Weights of a small GPT-style language model, trained from scratch on English Wikipedia: 7093 steps.
MLP neurons of a small language model. Each row is named by its layer, matrix (gate and up: input weights; down: output weights) and neuron, and shows model dimensions 32-159. Each number is 128 + 32 x the weight over its row's rms, rounded and kept within 0 to 255. A neuron's up and down rows have the sign that makes its largest values positive.
After each neuron's rows, "fires after" lists the tokens most often just before its 100 highest values on Wikipedia text that the model never trained on.

L2.gate190 [ 61 113 151 138  66 174 112  55 168 114 141 123 140 131 186 121 108 134 146 147  52 151 124 153 100 140 208 123 141 104 111 124 140  63 139 159 157 125 164  90  98 173 127 120 188  87 104 107  68 117 186 132  79  70 126  80 124 161 157 154 242  99  80  92 171 156 158 140 114 136 140 143 111 133  82 138 152 136 138  97  98 127 147 133  81 159 119 105 146  95 132 216 118 145 150 133  69 104  62 109 110 121 214 123 149 108 149 100 113 138 150 148 125 119  92 156 150 133 143 101 123  92 149 101 128 141 129  65]
L2.up190 [ 97 116 130 140 112 188 119  63 131  93 122 136 121 140 177  69 115 129 118  95  27 165 171 115 121 135 196 152 140 112 170 104 142  81  97 123 107 131 192  48  94  81 134 126 139 104  98 114  73  87 116 153  98 127 137 138 102 174 148 162 204 105 101 113 165 135 163 152 125 120 133 151 108 185  93 127 147  88  91 115 114 166 156 110  51 136 130 134 137 113 137 148 169 136 174 113 158 144 128 107 118 105 163 121 177 148 126 144  66 148 121 112 132 168 133 149 119 144 162 124 169  93 137 131  74 128 134 102]
L2.down190 [196 103 110 123 189  99 158  53 113 150 144 125 114 105 102 117 147 103 130 136 101 109 189 204 165 100 139 130 103 126 151 125  70 148 140  89 118  86 186 102 113  68 156 126 141 122 146 158 176 126 133 134 135 138 169 149 107 156 155 101 174 132  84 119 185 181 165 142 148 158 157 153  98 105 114 101 187 122 142 150 118 178 116 114 106 176 113 147  85 147 152 157 132  69 130 141 166 187 166 126 125 175 127 140 108 112 101  57 152 153 127 144 103 119 135 120 127 134 116 172  96 172 170  54 137  65 150 126]
fires after: " d", "if", "ab", " D", "l"

L6.gate360 [134 165 141  62 155 115 149 143 112 116 106 155 118  96 134 136 133 165  70  97 170 171 110 139 101 138 150 150 112 106 122 164 141  36 100 156 161 116  95 130 164 126  88 225 115 112 101  72 137 191  68 170  89 179 149 110  99 125 133 123  88 141 118 219 173 129 116 161  92  93 116  99 113 129 133 119 150  74 166 105 130 126 113 179 136 171 107 139 117 110  91 184 154  89 105  71 159  98  95 204 127  84 159 144 132 145 110  90 130 120 157  90 153 113 139 215 103 146 138 163 117 162  95 182 130 160 146 160]
L6.up360 [172 113 198  93 160 125  93 121  77 202 146 116 106 117 134 185 130 150 167  88 148  65 106 112 121 167  70 155 178 111  91  97  58 155 141 133 118 112 162 132 124  74 107 201  98  76 100 152  99  76 187 125 171 108 131 136 119 108  99 117 143 125 111 112 129 152 185 115 151 123 101 109 156  84 186 145 110 113 160 146 135 146 123  93 100 153  95 145  92 114 142  87 141 140 107  92 168 161 155 170  93  88 145 113 155 135 144 213  83 142 162 145  98 108 119 130 121 107 136  65 120  91 144 153 180  73 144  74]
L6.down360 [141 109 131 126  99  81 108 145  95 120  50 151 171 200 138 177 107 175 132 163 153 114 159 137 137  95  94 124 117 124 145 157 110 170 215  85  48 117 117  87 160 162 134 165 165 119 160 226 154 112 155 114 132 125 156 131 128 145 139  88  75 111 103  76  96 152 128 167 143 134 127  94 153 146 159 137 175 186 158 111 142 140 131 188 111  83 100 116 154 114  51 144 148 134 162 137 140 171 122  90 113 192 125 154 145 120 115 117 157 160 139 110 113  96 107 144  93 126 137  73 149 147 103 148 164 125 116  72]
fires after: " c", "c", " p", " P", "hy", "h"

L9.gate204 [102 137  72 152  89  90  82 116 173 131  80  95  94 189 167 153 127 129 110 177 156  49 133 133 126  54 103 113  71 192 106 147 135 188 174 131  85 112 127 147 140 129  86 148 170 147 140 116 144 197 139 127 152 182 160 154 138 113 172 161 126 200  97  85 178  91 134 152 153 161 124 141 147 115 129 165  88 232 161 151 128 152 119 102 147 147 126 198 163 124 127 149  92 112 165 124  97 152  86 135 122  83 164 154  99 136 117 182 108 127 156 151 158 109 165 128 145 162 130 166  92 128 116 105  59 182  99 112]
L9.up204 [116  84  91 102  87 159 121 128 156 100 148  86  89 137 185  93 140 162 143  90 119 125 154 167 103 145 109 134  98 195  60  96 198 183 128 141 139  98 134 161 120  70  90 178 164 133 192 151 220 137 110 127 159 140 196  90 121 114 137 129  93 165 119  83 121 135 154 162 240 119 162 125 180 137 150 136 129 113 168 102  86 103 127 124 158 116 169 172 152 107  84 155 128 144 144 153  70 108 151 104 126 131 104 173 140 126 123 120 126 117  84 148 172 114 160 155 119  99 117  89  95 121 135 134 154 109  93 145]
L9.down204 [150 102 158 176 127 129 124 128 135 106 146 117  82 134 175 125 135  93 172 160 100 149  80 130 115 143  95 106 114 171 133 119  55 167 146 105 146 159 115 157 108 145 142 160 119 166 159 117 137 130 140 126 110 116 153 158 120 145 161 136 146 100 114  81  79  86  67  85 232 153 121  46 140 146  85  86 143 118 136 109  69 102 110 121 175 168 131 136 156 172 208  96 141 192 127 136 110 101 131 105  85 102  69 154 118 144  95  92 173 131 174 129 112 114 137 109  76  97 129  55 161 152 137 123 108  57 157 172]
fires after: "-", " /", "\n", ":", "•"

L6.gate334 [127 125 168 112  89  56 150 149 152 132 105 125 118 158 104  95 145 119 151 152 108  94  97 136  60  65 137 135 109 142 173 133 123 145 175 135 132 122 135 113 205 141 121  72 147  51  70  86 130 134 132 132 101  65 129 114 133 121 154  97 140  98 159 131 116  93  89 167 190  70 121 185  74 109 131  90 149 124  86 179 134  83 137 163 166 134 123 174 134  74 140 151  83 111 180 119  86 167 144 106 147 100  75 139 109 113  95  79 111 107  63 108 140 130 150 152 116 126  88  96 151 156 212 165 116 121 128 171]
L6.up334 [163 127 113 119 102  66 163 145 125 135 152 191 175 138 137 122 167 114 147 152 148 114 129 116 119  83 132 127 115 126 181 156 157 152 180 160 121  70 103 119 146 157  92 101 100  97 124 138  68  95 134 107 108  90 140 104 169 129 167  92  86 130 200 147 164 124  73 169 210  81 178 184 133 114  97  79 170 163  72 148 124 132 127 191 158 111 111 133 159 140 114  80 101  99 165 112 129 126 176 109 105 120 115 182 125 119 140 133 108  99  90  94 130 127 126 140  71  82  80  45 131 164 175 114 105 152 120 121]
L6.down334 [151 124  98 171  96  93 105 111 142 127 131 145 146 146 138 180 151  98 104 110 173 133 146 117 174 140 107 113  86 102 155 133 164 114 112 136 116 146  94 142  67 141 111 112 140 118  68 120  88  39 183  71 172  51 135 128 167 158 119 106  72 112 163 163 128 148 119 173 160 113 117 118 138 127 157 140 199  92 156 117 134 174 152 170  88 149 146 129 154 117 123 101 111 164 156 146 132  98 188 107 110 125 114 149 133 156 156 205 161 138 142 163 107 144 123 108 109  65 124  56 100 176 151 101  85 157  60 135]
fires after: " a", "'", " s", "s", " and"

L8.gate101 [101 147 140 214 159  97 135 148 137 132 147  59 115 168 107 153  98 149 158 101  95 157 153 119  83 161 112 175  89  75  77 122  97  71 131 100 111  81 167 105 119 111 141  51 100 154  93  95 172 168 187 144 109 113 121 159 144 169 136 138 160 120 172 116 153 186 103 134  84 109 105 133  71 117 160 116 122 131 116 133 127 155 159 167 157 138 126 185 133 121 133 127 117  87 125 135  87 168  67 126 181  96 150 150  64 135 152 176 141 181 118 108 186 163 106  75  74 197 168 122 120 109 149 115 126  89 131 179]
L8.up101 [104 122 180 127 139 129 162  98 155  94 128 102 126 136 112  85 226 141  78  78 101 105 105 131 159 112 144 143 104  93 146  54 132 130 197 145 188  87 158 156 110 160 134  93  72 163  32 211 151 116 154 127  71 126 154 126 145 123 134 118 156  70 165 132 134 113  93 106 192 172 153 192 155 163 136 117 149 133 128 139 115  94 152 164 116  98 114 142 122 154  79 132 141 163  89 126 104 124 141  54  90 110 140 118 142 175 125 125 136 148 118 112 125 154 123 131  70 172 185 131 109 129 105  79 137 116 104 114]
L8.down101 [ 76 130 149 177 173  91  74 144 122 109 189 120 153 145 160  73 176 121 114 146  75 115 119 131 105  44 119  85 118  64 141 105 146 103 180  99 200 109 119  76 158 156 105 120  97  95  88 151 115 200 111 181  88 149 148 148 163 151 161 104 179 150 137 123 152 108  63 116 115 118 131 123 134 147 139 116 112 133 117  91 150 103 142 130 102 183 133 148 143 188 162 136  79  56  80 163  90 150 122 161  98 158 140 175 145 128 127 191 142 117 122 151  87 194 120 127 125 155 196 140 142 135 122  99 159 118 128 142]
fires after: "==", "om", " |", "===", "fer"

L9.gate1 [133 151  99 177 117 145 107 202 182 136 131  71 122 142 104 111 113 120 148  96 164 136  89  86 105 138 114 183  76 137 133 152  88 172 173 115 113  77 124 168 120 130 153 105 157 110 124 105 130 143 102 125 120 154 129 132 190 141  85 136 122 141  88 145 178 184 100 136 123 104  93 118 131 128 122 144 180 140 105  96 189  91  97 133 171 159 152  87 151 133 113 195 106 123 140  97 121 182  91  92 111 116 125 160 137  78 141 201 135  74 129 101 139 188 195 134 113 108 129 185 168 106 143 154 102 108  77 163]
L9.up1 [ 58 141  92 110  81  82 134 110 113 142 101 151 154 124 178  91 101  79 171  79 127 122 138 115 160 132 127 139 104 191 144 113 155  96 161 174 117 104 136 174 155 102  22 182 129 121 136  98 176 138 124 105 123 155 151 156 100 134 151  69 118 160 129 130 134 146 155 110 133 105  99 124 103 110 123 121  96 102 155 128  98 127 126 103 174 160 124 145 122 109 100 128  92 116  92 148 129 115 102 129  64 163 119  36  88 108 159 144 176 113 121 115 174 164 137 135 124 152 170 152 165 135 186 102 135 108  71 117]
L9.down1 [121  85 117 110 175 246 129 134 113  99 143 115 115 150 211 161 148 195 142 135 145 144 122 116 159 111 133 145 121 130 109 121  64 124 131 163 154 148 142 183  91 157 135  99 122 120 101 129 160 146  83  99 148 129 184 107 119 105  76 120 176 149 156 107  13 103 163 155 126 135 129 126 150 113 105 150 147 170  86 116 140 192 169 147 185 123 146  99 178 155 164 128 138 153 160 133 145  63 140 119 118 132  98 113 121 104 130 129 189  91  90 145 133 107 157  99 146  88 158  50  98 143 125 150 135 127 116 123]
fires after: "-", "\n", " R", "==", "ail"

L9.gate241 [143  76 106  69  81  95 140 182 142 125 176 176 133 157 138 136  97 131 172 182 126 116 120 100  58 127 144 107 142 140  74  85 146  61 119 138 172 122 113  65 115 124 107 128  84 141 132 143 151 177 111 161 131 119 119 129 104 129 127 117 130  97  54 113 107  99  89  93 130 137  88  98 132  76 116  89 174 112 105  83 155 100 122 117 129 179 186 138 138 139 159 172 123 165 138 133 103  93  90 121 123 146 120 102 127 140 180 130 144 166 120  92 124  32 140  77  65 151 158 138 119  96 152 115 136 151  79 142]
L9.up241 [158  98 192 135 109 101 180 159 106 114 140 113  96 139 156 178 125 166  87  86  88 144  97 147 151 109 119 117 141 150  48  65 205 110 111 144 163 157  57  41 148 139 116 153 172 115 145 111 110  72 138 131 140 143 116  67 142  99  84 110 104 124 117  99 107  96  80 115 117 111  89 157 137 122 179 134  93 115 138 132 123 172 116 112 132 119 147 185 117 133 117 105 110  90 149  96  78 147 137 117 162 135  90 140 174 128  95 130  95 156 133 105 110 112  74 101  90 149  77 168  99 124 101 107 100 131 202 185]
L9.down241 [172 138 114 183 104 115 152 188 143 187 105 110 151 176 124 154  82 178  72 147 106  96 147 120 131 128 111 112 103  86 107  97  90 149 111 161 127 129  90 132 160 116  88 115 128 127 123 116 109 184 104 161 144 135 153 130 114 112 104 130  93 105 168  72  97 121 132 110 173 142 149 144 175 156  73 174 141 117 187 154 116 140 154 136  76 121 123 106  62 108 123  74 126 100 137  77 105 126 175 120  96 173  31 180 122 119 123 113 121 103 130 196 131 135 128 120 118 142 144 116 149 105 151 133 125 160  53 123]
fires after: " K", " G", " D", " g", "K", " F"

L8.gate269 [163  91  60 147 127  80  76 159  62 115 156 192 162  68 106  88  50 127  94 128 121  77  70 135  86 166 157 147 149  71  93  76 120 136  86 150 192 132 142 144 132 225 132 130 148 185 142 101 134 169 139 115  90 117 135 142 120  80 110 108 121 126 122 119 139 145 104  76 114 137 152 119 118 159 140 157 161 106  74  92 119 128 134 132 183 128 105 161 155 120 119 175  69 141 206  96 166 136 118 141 100 134 119 134 118 137 132 114 129 165 118 159 115 126 155 124  83 135 171 138 120 126 115 136  66 115 144 149]
L8.up269 [102  82  53 122 174 123  79 109 121 122 140 132  98 100 141 111 120 131  90 144  95  76 129 123 147 153 127 155 115 138 123 160 132 121  98 113 139  96 145 181  80 200  92 117  99 116 159 124  92 180 161 141 157 113 132 146  99  84 102  56 125 127 133 106  99 150  55 102 145 142 147 139 101 143 104 133 105  72  78  74 111 131 207 153 141 154 140 161 185 148 137 108  94 184 163  65 125  81 115 132  76 112  99 156 109 128 196 129 126 116 104 156 145 148 108 118  58 199 107 135 103 157  99 175  92 111 118 137]
L8.down269 [136 142 136 101 128  70 131 157 143 132 121  54  91 114  84 102 139 170 139  52 106 151 151 124  80  78  93 191 167  83 152 152 167 129 121 151 108 105 131 135  60 113 136  76 121 125 145 151 117  99 157 162 104 179 115 113 181 125  78 121 147 162 102 171 199 113 130 106 130  95 139 134 153 114  88 197 122 166 106  80 147 133 121 145  99 165 105 161 134 178 138 104 138 163 158 155 129 155  82 145 103 103  42 140 111  43 166 117 105 102 111 113 124 135 139  77 116 120 132 119 131 147 207 174 116 150 163 159]
fires after: "1", "'", " ", " d", " D", "ov"

L5.gate81 [149 115 163 150  96 144  84  93 119  81 179 186 117  68  92 146 167 172 144 133 114 184  86 133 101  99 159 111 142 102 126 105 149 114 163 121 121 104  84  92  71 152 111  72  83 106  99  98 160 214  83 105 121  79 126  74 108 147 151 107 178 117 119  79 133 193  61 157 135  95 135 141 199 149 121 122 192 140 141  93 146 133  70 156 108 102  98 136 119 173 131 120 163 130  81 125 194 165 109 114 122 173  91 116 150 130 163 150 102 179 123 148 186 141 117 130 145 118  95  61  85 131 119 124 141 164 110 109]
L5.up81 [128  83 104 124  93 144  86 137 158  94 202 100 130 116 148  96 153 168 105 121 124 111  97 125 100 211 149 110  94 153 184 107 139 190 165 130 125 117 100 131  74 194  94 122 114 151 111 168 163 130  79 145 134 124  97 145 177  72 102  68 105 103  97 100 116 171  99 138 118 135 144 156  97 174 123 125 186 149 107  33 102 158 104 147  72 151 161 111 128 116 153 133 128 139  75 139 139 193 128 100 131 154 110 138 180 152 117 157  70 157 127 100 151 140  72 118 143 157  62 125 107 146 147 117  95 166 129 168]
L5.down81 [172 152  92  90 138 108 145 166 112 144  93 102  84  80  78  95  68 121 124 117 141 166 126 139 158 138 119 130 146 133  39 126 148 129 133 149 110 163 127 164 112 124 100 105 181 126 202 115 122 174 117 151 103  85  79 120 139  89 178  61  93 133  83 145  91 127 181 138 160 207 155 116 127  71 140  91  91 166 149 162 103 113 123 100 174  60 137 100 114 117  95 179 158 135 102  78 107  99 124 126 157 201 166  61 133 111 168 127 157 145 148 143 135 101 112 158 153 110 163 105 116 115 100 120 144  91 147 138]
fires after: " f", "f", " b", " m", " d", " F"

L4.gate62 [117 181 121 175  94  75  74 101 141 154 152 119 127 137 101 156  84 136 166 159 135  88 139 131 146 133 131  83 118  74 149 190 140 126 133 129 119  66 165 131 136  93 162 149 159 140 113 146 168 188 110 177 111 160 166 123 139 185  88 102 158 133 110 143 152 195 108 143 148 125 127 177 120 132  87 155  63 158  59 110  98  73 144 140 147 120  95 110 156 129 126 103  79 135 145 102 159 125  57  79 189 112 168 129  73 140 141 112 118 149 131 144 171 140  47 108 129 141 180 141 161 112 114  77 127 150 125 146]
L4.up62 [165 147 116 127 144 129 121  71  84 102  77 105 188 158  94 132  95 144 149  92 135 100 136  93 120 107 170 172  87 137 153 113 150  81 159 186 177  96 139 132 174 122 123 184 117 132 134 185 138 135 122 190 125 152 134  75 132 153 105  51 122 126  94 131  62 104 109  87 128  75 127 146 136 128 130 127  21 120  78 197 104 118 137  99 196  88 113 161  79 137 161 140 178 152 155 139 126 180 127 131 112  93 173  93  83 157 157 128 153 111 131 105 105  90 139 174 105 101  92 131  86 117 151 150 131 137  88  86]
L4.down62 [180 170 133 170 150 153 159 175 184 127 102 105 111 163 188 141 123 150 181 130 131  65 148  84 151 113 176 150  85 101 150 100  95 162 119  93 136 190 156 158 100 103 143  97  76 134 110 136 152 195  53 170 127 135  94 120 100 132 132  98  82 182 113 109 103 167 134 141 192 114 138 169 156 132  75 134 120 123 121 161 181 106 138 101 123 120 152 157 170 109  88 154 142 132 159 126  58 147 106 152 119 148  78 148 180  98 109  84 138 127  68 167 121 120 127 135 105 106 144 189 131 101 154 171  99 128  59 136]
fires after: "\n", " \"", "==", "==="

L5.gate24 [120 137 141 155 159 123  93 117 175 159 142 115 118  85 202 180 109 126 103 134 114 152  58  65 115 131 195 143 201  99 138 138 137  98 119 124 156  69  78 135 124 136  65  78  72 100  17 123 121 164 131 112 110  99 117 161  89  89 110 149 141 115 151 115 158 150 120 145 178  93 124  73 132 148 146 163 167  99 103 109 130 127 162 138  89 127 136  49 126 140 138 173 147 129 145 109  91 133 123 106  85 109 158 114 167 107 155 158 122 146  98 152 149 124 123 100 148 125  82 150 113 186 127 168 115 123 111 127]
L5.up24 [ 82  79  46 148 119 132  87 143 147 138 135 140 101 113 145 138 110 147 102 112 121 130  72 113 122 104 140 124 142 123 127 123 154 165  63 154 161 142 149 107 104 150 127 130 123  83 149 134 132 130  58 130 143  81 143 181 106  78 168 134 140  95 126  84 126 178  89 114  72 122 106  83  96 187 128 179 112  87 116  48  55 106 145 108 120 131 168 117  94 129 173 146 150 152 154 114 117 170  81  73 102 107 156  66 133 118 159 115 152 129 112 105 188 174 125 144  97  57 107 175 110 106 159 135  83 114 120 104]
L5.down24 [137 139 141 119 105 122 108 110 139 128 109 142 162 126 231 120  97 102 145 135 142 107 123 128 131 128 109 143 144  83  18  48 140  97 156 153 129 120  95  65 149 110 128 178  91 148  98 132 170 116 159  90 123 175  75  90 124  89 139  66  84  96 138 168 111 133  81 121 144  95 131 184  85 152  93 166 117 137 169 178 113 145 108 121 109 166  70 131 115 117 108 141 132 158 122 154 157 109 163 179  99 102  95 200 144 141  72 141 137 107 105  98 142  83 130 141  97 106 185 138 123 191 113 145 150 111 130 163]
fires after: " d", " D", "if", "f"

L4.gate309 [117 137 161  92 149 107 143 132 160 140  54 155 114 103 153  95 109 141 102 153 122  86  79 156 113 131 143 144  87 126 125 114 128  95 159 110 114 144 161 211 130 116 158 119 183 154 137 138 188 205 115 167 125 160 144  55 112 161 114 112 102 147 118 154 144 142 163  99  53  63  92  85 151 110 122 113  47 118 113 214 169 115 154 109 141  95 136 119 168 110 139 102 110 134 121 136  65 115 188 116 132 138 127 146  89 188  90 126 186  70 172  63 152  98 177 121 113 150 158 105  98 122 109 117 209 118 179 133]
L4.up309 [112 106 192 178 175 133 162 121 117 164 109 113 137 127 122  87 168 185 110 110 138 188  96 137 146  86 175 152 116 116 145 124  64 105 173 158 152 172 137 145  66 106 157 109  81 115 149 188 126 120 118 171 150  94 145 100 102 145 147 100 147  81 146 148 204 152 114 154 111 161 147 134 147 171 174 121 134 130 115 145 128 153 131 132 172 133 112 160 128 139  93  90 175 146 108  96  72 158 122 118 199 199 134  78  51 132 106 148 118 150 131 102 155 135 108 113  74 151 169  60 163 110  58 111 119 137 117 175]
L4.down309 [105 135 146  88 162  42 131 145  99 181 136 138 134 125  90 110 122 142  40 221 131 112  94 173 165 119  73 121  98  81 103 121 159 130 161 112  98 131 123 163  90 134 136 151 129 111 145 169 202 144  93 127  83 111 151 127 117 197  87 142  77 160 115 180 120 134 154 156  49 131 116 126 168 133 183  81 108 131 149 127 159 127 121 138 138 127 153 154 157 143 179 136 111 116 143  91 116 140 168  68  89 192 113 137 141 189 134 151 236 157 146  79 150 117 123 132  90  98 158 120 117 153 154 113 113 151 125 108]
fires after: " \"", "\n", "==", "===", " pro"

L5.gate139 [182 174 156 134 125 215 131 128 117  76 123 108 106  99 133  66 166 162 144 127 124 105 156 104 103 122 103 109  95 102 182 122  82  94  85 106  97  91 128 124 173 128 110  66 188  84 109  82  74 107 139 179  91 151 115 118 150 151 103 141 127 133 141 125 159 155 155 159 110 139 152 102 157 195 132 118 141  99 117 179  73 111 146 122 122 175 100 164 152 138 136  77  95 135 112 164 116 150 138 132  63  86 113 170  85 126 123 162 101 119 126 157 145  99  59  63 105 137 134 161 156 130  84 154 145 115  85 113]
L5.up139 [113 150 116 149 132 150 189 153  81  66 164 134 138  74 130 107 186 199 179 152 131 118 162 120 104 140 103 133 139  85 135 111 114  81 166  94 139 183 131  91 165 165  79 118 103  91 130 143  73 127 134 153 118 117 163 122 211 147 183 191 122 145 176  87 143 137 118  95  99 146 151 145 152 123 117 124 166 153  97 146 116 135 122 132 152 170 101 134 159 103 116 105 127 128 151  86 133 182 152 153  90 121 141 184 148 124 166 183 128 142 119 130  98 154 114  65  81 122 142 115 154 136  90 132  73 172  72  27]
L5.down139 [118  94  92 127  77  22 135 129 120 164 144  75 165 167  99 145 121 136 125 137 111 118 137 160 143 111 177 141 188 133 150  89 150 143 150 133 184 138 165 124 122 134 146 128  89 161 173 140 153 151 108  90 183 124  80  99 169 114 130  60 112 125 189 150  64  90 104  95 103 120 137  95 133  80 112 177 152 141 149 121 137 153 148 133 125 128  65 116 131 131  89 155 183 129 127  70 133 146 121 169 165 198 132  59 174 145 164 149 120 137  93 151  91 179 187 127  80 119  98 144 124 107 203 168  84 111 113  65]
fires after: ",", "r", "or", "al", "ir", "id"

L6.gate3 [ 94  84 129 100 100 118 106  92 119 103 131 157 210 130 106 114 148 150 184 132  72 115  96 172  67 124 168 142 111 116 160  30 116  85 114 140 100  92 141  74 122 116 129  90  92 100 226 187 115  99 139 153 120 108  88 103 116  94 157 121 115 106 131 130 100 141  98 138 118 128 116 118 142  94 136 179 147 162 147 161 118  92 126  99 183  97 135 117 135 152 129 100  76 120 194 108 144 107 127 140 103 131  96  55 111 180 137 142 150  79 121 120 111  91 125 109 103 135  91 149 157 119 128  92 147 150 111 141]
L6.up3 [ 80 111 142 109 117 117 103 153 155 186 172 152 171  83 123 113 135 171 147 123 148 120 112 142 107 115 123 110 121 130 160 125 173  94 173 177 173 112 119  99 125 137 176 107 168 148 202 173  73  77 114 170 127 166 111  84 119 100 148  95 105  90 163 134  95 157 114 121  85 167 136  92 110 164 140 178 140 143 147 147  98  89 123 147 107 124 117 160 127 170 117  93 111  99 171 100 155 136 142 125  65 112 117  87 112 125  94  95 138  66  99 109  86 144 129 131 112  77 105 146 200 140 168  51 131 150  88 152]
L6.down3 [ 98 155 122 153 185 109  88 118 139 171 165 173  83 123  96  90 105 119  94 163 117 139 155 106  98 124 125 129 136 121 129 215 132  99 152 122 164 139  97 178 100 144 169  65 144 160 157 118 123  75  76 155 130 140 124 108 174 147 128 156 124 143 116 117 143 128 134 151 112 138 122 139 147 222 142 197 139 162 145  67  80 100 135 139 120 108 168 142 151 107 175  73  60  84 160 114 139 137 146 138  45 114 129 132  88 136 139 123 149  95 169 124  89 134 123 131  45 146 144 115 197 170 179 106 121 144  98 106]
fires after: " f", " F", " m", " cont", " M", " g"

L9.gate83 [ 94 155 126  66  56 132 172 164  80 117 115 134 122 190 145 128 148 146 150 106 118 156 156 129  58 159 124 119  92 168  95 166  76 127 112 164 131 130 117  92 105 124 105 154 174 108 139 201 138  91 125 125 103 156 195 114 164 184  80 143  80 114 129 136 133 151 114 115  80 112 136 110 138  96 183  80  86  95 111 148 130 103  89  91 141 138 185 200 155 150 187 153  88 105 138  95 134  88 106 169  99 104 122 182  77 212 162 121 114 131  98 133 115 119  75 100 128  90 113 115 107 170 142 121 149 130 120  79]
L9.up83 [111 168  79 133 175  68 126 113 129  95  94 128 175 139  99 163 143 190 153 202  64  92 152 156 116 106 147 120 132  95 108 135 139 160 148 109  74 167  95 190 178  93  87 102 109 133 161 139  76 139 166 111 137 116 150 119 115 115 177 201 140  88 194 131 163 128 111  99  77 142 175 127 123 118  97  67 147 134 135 139 136 117 120 137 149 136 161 174 162 167 143  68  87 176 104 110 146 131  98 105 155 110 125 144 105 142 104 118 103 125 149 167 115 150 124  94 175 108  84 116 168 149 102 106 128 187 152  78]
L9.down83 [102 121  82  84 106 132 156 135 154  39 123 104 157 117  79 134 154 173 107  84 159  96  85 142 105 114  96  85 130 105 147 109 107 158  97 236  94 153 111 102 181 175 118  99  72 139 143 171 148 162 123 109 108 183 172 112 159 124 127 128 132 139 171 113 120 162 135 116 113 120 176 124 112  78  98 113 156 114 152  94 100 106 153 155 107 159 112 158 141 134 138 102  94 125  98 141 163 147  58 133 117 145 143 147 143 158 142 114 174  46 150 139  74  94 148 150 164 176 116  98 111 157 145 124 185 157 108 140]
fires after: " A", "b", "A", "y", "r", "al"

L6.gate21 [117 121 143 174  83 102  93 147 183 121 104 136 156 131  98 106 191 150  89 136 140 128 195 138 157  82 158 127  77 130 117 141  87 135 150 132 138  98 119 199  89  85 107  88 118 131 153 101 112 142 130 109  91 119 188 169 172 115  91 118  70 127 142  61  68 104 151 167  97 128 103 163  83 145  88 147 158 110 108 134  67 111 122 175  93 158  65 180 115 170 134  80 131 168 103 107 131 161  98 119 134 135 113 180 138  92 170 133 165  43  93 137  86 157 118  71 128 149 163 107 175 123 131 126 126 112  53 131]
L6.up21 [147  98  43 173 105  93 112 183  81 118 160 120 155 162 131 166 165 157 169 120  99 176 134 143 135 206 167 136  76  75 156 135 135 172 142 170 146 149 149  73 177 134 185 186 122 109  85 158  83 182 145 124  68  99  98 115 107 126 194 121  99  81 125  95 118 115 103 135 129 106 104 149  93 149 139  66 119 128 128 103 106  94 139 114 123 148 129 145 167 180  62 158 108 112 115  77 126 165 148  96 114 180 124 120  91 137 141 129 147  81  59  94 138  81 105 109 153 131 122 106 117  87 125  91 128 142 161 104]
L6.down21 [106 127 102 198  93 176 108 110 109 120 111 103 121 118 134 115 169  92  56 129  96 134 130 200 174  98 125 125  76 100  84 129 143 101 205 127 146 111 140 168 115 115 124  73 128 134 155  97 134  72  86 112 156 100 200 115 173 148 105 147  94 158 158 147 167 140 131 204 161 106 165  89 150 162 103 143 122 157 176 131  84 135 102 164 108 177  87 124  80 151 163 117 157 170 120 142 126 140 147 126 126  98 130  98 113  58 107 182  85 132 106 182 112 152 122 101 112  97 157 194 109 143 107 117 119 100 100 119]
fires after: " D", " f", " s", " d", "s"

L2.gate400 [142 165  72 128  81 145 168 170 153 122 131 108  90 127  78 145  95  69 128 166 211 128 143 118 119 142 160 148 106 158 118 154 102 114 149 144  35  62 102 164  92 164 121 162 104  95  73 102 168 135 177  80 128 147 186 126 134 127 137 181 174 104 122 112 161  86 128 138 131 137 161  98 124 175 129  83 160  89 144  78  67  96 140  79 149 128  95  95 110 138  93 132  64 124  96 120 111 116 143 140  54 160 136 148  64 136 177 124 100 123  80 133  84 137 148  93 127 130 114 174 113 154 150 113 107 153 117 133]
L2.up400 [163  97  89 145  80 155 177 107 172  86 168 107 106 129 138  80 117  80  95 141 200 107 184  89 131 107 202 172  78 149 138 112 155 104 143 128 124  83 164 130 143 124 113 130  70 116  92 134 145 122 153 107  92 138 138 154  95 150 101 180 124 141  88 129 135  70 164 111 167 122 185 106 160 147 127 126 125 134 144 121 130  89 108 168 173 154 120 138  85 195 115 116  98 150 168 146 127 131 119 146  91 146 105 130  96 139 143 122 132 136 145 159  81 170 128  94  75 110 125 138 209 170 144 135 127 207  93  99]
L2.down400 [155 139 158 169 155 123  73 176 113 124 111 154  87 130 128 155 106  63 132 150 153  81 138 104 104 114 113 134  90 209 132 133 136 140 140 136 128 162 122 172  84 135 128 114 125 134 127 154 147 156  87 108 182 138 140 133 144 180 127 130 152 120  93 132 118  69 152 148 119 127 226  94 106 126  44  96 156 150 150 116 124 131 136 152 188 143 138  97 128 122 122 128 171 159 182 128 107 158 159  40  95 118 132 171 161  81 120 115 117 206  83  92  68 111 182 107 137  79 138 119 107 157 128  96 126 158 152 147]
fires after: "\n", " de", " c", "=="